{
  "n_head": 4,
  "d_mlp": 1024,
  "activation": "swiglu"
}
MLP neurons of a small language model. Each row is named by its layer, matrix (down: output weights) and neuron, and shows model dimensions 160-255. Each number is 128 + 32 x the weight over its row's rms, rounded and kept within 0 to 255. Numbers have three digits each. A neuron's up and down rows have the sign that makes its largest values positive.
A block is one neuron, or neurons of one layer that tend to fire together. After each block is what it responds to, as a language model described it from the Wikipedia text at the highest values.

L6.down10:135098076102128073128117129222086139171129084099108173153110134116118071138130148202112137114175118112152080136128181140159169087129105109155135133105129112138131172170130130111118156148127153106065141158137130166153129186131137164188137132140105134187126098127086145121145126163118123066
L6.down35:121139159175173136160138129075085144049088146199102105092109148125112180112086089121184120124138092093166187095191121111090103137161167118105167097134162134110133120167099103071098120089176146079088115152117061132105129187117134120160124043072201101141155171181145040089141104131108146125
L6.down52:117167148143178133119136149157172110177161118199098144159123164161123188137152095109130176073150121096123157116132121097128163150120110106163134140170155117096085078149101169136139077126151163116146141146120163133080102093163132056124062091119104139113092158078174166152077137122121128187
L6.down104:137151149114088115130150168246104175097142130114105124132117145168129095161125138068138151107157143123138107095111130079144139118144116135125154155058160096113173115094113160143085125149109128124079117153087190090095110073135152117152158169122098137171135080108150122164100122067128135109
L6.down111:150114129141127156113141127140166151085173130072132171118096157184159109110146117162153138106167104108123186131134152157140137069093163121136111116193131192109112106152114095089146137068137137160152111101093070091111134164130116150160135108116040136169148150147095108124121108181114046078
L6.down128:097160093123113127125105117152094167142142172096224147185027124129127091169161113077083182148137138126111127165172148068087173097158108164148113140101145133169162133176132124127146151178102105051121158133151117177139126096156116130129108169157146149139133085121127132175130137141094117133
L6.down264:115177132106145151127117141193149075122127110102163154144117149103163140106107115113133127181113073108122097108144069176145106140130192158159126154141143089139145117123147132119149120203122110086109164188134147125125146160176053120160137178205133117144103100113157126117101135091156065072
L6.down301:141094083174204085125133197097151153166113142088147084153201102131146108140094102087189100107134081130093175169126136107098126105161132191119139139140201145092098151156103147112146136167037067181164133170149119135162136168097082164174175139123118127126112127089158177152130141086142084109
L6.down496:104183198088133147136144128202128116145126166112183115123130127136085089121172073106134150094124117086174098107084141120105094141068149125155134114139120120108088195088136118216108143106173139158077112140131161142135084201150227151146189089182129159104138170101175149113138131112112067077
L6.down589:104136133157189128151112090152124101101129144086095090108107130086144116139096068162149173145175118151184096091086122143118208114107083149095167102151167168147142092081115147120137150186102110157209152089143122199026117100104142148128117088074139195168139108123118149115141136152119142132
L6.down755:088148144130116135113155097099071188152081142105122111144081100144156149125094113120182161122142110113102120128152135056174116156089182136147158127155133101170103117140110118150162077101136147118119167067187122124053116139183129118119050144160165132174138128107108173132073132116125078170
L6.down760:138142133144178099130117144130169138155113109104121135122141128119156134182109096172163083105110126135068158135124167099060146132131150122095125110080138114164131081147092066132074152168164123155135135126082144145150136112115151055154136147115069150129130135194081139115036159137172151178
L6.down928:088099103183117169131160193158104089205119097162065140152072162092071123103145164159091107131200127133156101159164116090084149162118132118185097096129079095091121163142135172156110117132132076164073185164132158167176104161095113069080102099144098148154149157112175116130156093142092165140
L6.down954:150109127123064051084176163131153149098106146148149056147146100124089145164149000164121149096173107114153138118097117136114125118142143129120167111126077111122119137119135170128112112115137152136142047103148119099144152196101116179185104047140061142145134116189130155140117134155091133132
L6.down991:100160125147111075094068185141150147162062116111128116109108188180128092151152128147142131066139144119141153152194155181155126107131166093103134070141129150108110123080088165132153097103086126136183169137145157119155113158169144112103149187120101113143125149150147110094154116129149107139
L6.down1002:176109090167120121133127174125101121129196136154148128126125135145051123160121192119098119087111073150130116143149175120087136131168134125149143094191121159132086137129099123048147136105198128108194077130076129140119163176156126108079114090133129149095099122154166138159142118221166044159
Second word-piece following a short opening fragment ending in a vowel, especially as in E-as-tern; also be-er, ide-as, Me-an-while, pe-ace.

L8.down913:150188155107137176079123092168179189123106148078130111094150101198154139111132113099145096155122104090144116171117075117060113144110075094136121151167090136118125132146119168182129076193130116115107127070106111166182138154083163120116110123099131098106113169099094163198153162118136122153
Final word pieces that finish a split word or dotted abbreviation, especially "or" in editor, and last initials like U.S.A., W.A.S.P., D.C.

L8.down540:185149108077173167128141155130154177170153117121118132117110106110142103155152163133067119112161104103124127105113139102069124135103156114083075164135135082109170126159129109165143177185087168110144180127140121118152128135161066136102123110106080123082059120169116173150065186128138090204
Subject pronouns and existential there at a sentence or clause start, before was/is/has: "The|re", It, He, which; also "re"/"he" fragments inside words like therapy.

L6.down43:036144102140071091129110133095091134170123109142155123213093115137125113110114104062197085159149145126133139112134082172087139172142159132116107054144099116175145158119125155165117117149099106132162172158182122128100114140089123122151151120136145169046088132109111113115084146123091142097
L6.down74:201125120124201112154149140157150080130158154087078116166136130160150152094155105203100130132091117136109156129155136148113127150127058145123137186134100157121158166112098057135138142108062117102083120073110125093097168043148096111158124149102146108091144188121082157155120150127175098138
L6.down97:111062136167081111099143093140118079122121156119152084106123105099145133152160113079154068131089146121096127124143148153106101143122143141138150073179084163133123109129124087176108147184116114069114136139085099144061105133072106089078187112146143111150109126071130055164163132147141162098
L6.down99:153105135121097107149114167096137187098163080065087129090147155087129110118109116152106110114147130157098160113143137149144187093128152146140139121106152097165121086173154183128124120116154088141096135098127138111167175112203111170112131117114062160105142089122150147082074151099115085189
L6.down123:153157112187151147161130100122109111159196105155160102182156158153152104089066128168159113151149090106137142095175170152066131183135148125171141136160144091118121154148144087124154166113164108160136141152088143119132170158180105135094109143179136120075129087096097125125128165119098103127
L6.down197:129110148094136133099117130126080118065122116146170203172111166171085157122098111137107175138152184169112087125073158071091104141136111126158143059135126135101121107163130148120125123126154114177196120102149141131128153092157131144095175156134147127123125111086161200133158050155123112100
L6.down244:172070180158168155102096095094182109037136127143132124062137125076136127116145160128143109122124112097131154071077082084098097126165169119135103120108110118105139166148138122139126132085122168157129142154097141083106151149081182125180119134134100144101147171131068066115143121147117164113
L6.down381:116138157051105151149134142127097120109139141121084108104087080072114138129111131107136090068188135092096075186139115087057134137175164116144131079135113125105065108099216169158138107098128148110150141072071082106141128141138176107109099114133078054169080158058118080144117084157112125095
L6.down518:178124138172067106109084092120096131090160159116121105148089136096116087153154109136131129108130169063063124150140150123142135124122133080115102133073101122132101134143127143137115100148120149163126178121166119138108098174143125106162108095056111136127095113150110144127063114109107086213
L6.down565:074098110125149108184182199162134111156120105174123144123164147137109116127146222112080147185088110137114194137168083149087149172127120110086130122130188150167170139176151119128111087113159170123139081125086117133115185101159154137188068088094083157146110084127167148108076078086099097164
L6.down607:154214150134175121125159130078107148130149059144149187114064102139131116132075139131079120151131150128148123147142124118176130110145124094117091129136132115146100148050113125131134142115169145199173122097155105180099191146146097135120125127083195146127165150065118186138200138166101106141
L6.down709:169097102146188129104153128120114098118148130108151100131141089106092125115126121169126141113119156085114129134155196117124099172140075141112131159123080164157139205152163154218132150085070183152142178154128109153155120069074133096140117147105144077067117140105082105226113068143105097156
L6.down726:108114150115124151102093135106089101144166139122148136122055164117136209153091187109050139130149118168101127089087111097097115109145179120125088140148102127120133092120146132175115149090122190103094102145139106114123195114146138145149138154152106149139115141129106144108150166096198160172
L6.down727:135160160103180132069141121204203104117132117140087130132059134143138120124158144167144091188170102127146129121108114099102169159176053099175114109172136190100144188199136130115118053141078110131135086120093139091135118114131147092140049154104111100097119164161121049137139082185110094110
L6.down756:078111128137133125145086129126097138116174135123123083088091128126162140173118151122134125162146143118177102154104102141158159136148196126119165135090133178119109152102088110107169109133119144112114124159168106123145142149198139077152130147091108168102176130117134205124133124144143128164
L6.down765:182113095103136142127140157151132108148122125143177138126135144115121034151196128126092102163113138168109121162185135125102139132098187127141132183109106101109100132059124172142160075111113111113066117136153135115204109123110096173167124065176078132137113075121168147101076096091094059135
Single capital letters or word pieces right after a period in initialisms and abbreviated names, like C.C.D., U.S., W.A.S.P., A.I.; also mid-word fragments.

L15.down250:117158073115104137123114125176116145132120109151159112098077207155128142136098134141102156129141128070165174108136164104179169129160093084125098162142103125114184086164119089217124113101123112143142142089156157117130105144130077117131155098133154104107133123092151160169106170107066095130
L15.down326:136201153108139135097132151145121121164113069158112177189121135133110096141174117130126117113109085080103060168134125122079142116087124073115166146156112071111179134100139123103110151129146121159069177087170088116080136169133112131079108093130087084112132147162171166196163166128108175149
L15.down473:110144137123116123143159095087135115152108135136047095111140121173175135126147134152036105148109121134162128151116138147124142129102094160201081046078140099171141153135134165111134081186045103104103116107102131154177131104144111131168081142164136151140201083100160107187095122093057139134
L15.down784:159131179065152166160150170150153081118119106096151143126153153150175153137147206134104128126128124117135102134123093180139086121131080078121094093168063130092125134055201120170045156133070117117096108173120148139094169102076090174123186093143108165099157129156179127127060101172112155143
Single letters inside dotted abbreviations (i.e., e.g., F.C., a.e.t., U.S.A.) and odd mid-word pieces like the e of every, dou-b-ling, aff-il-iated.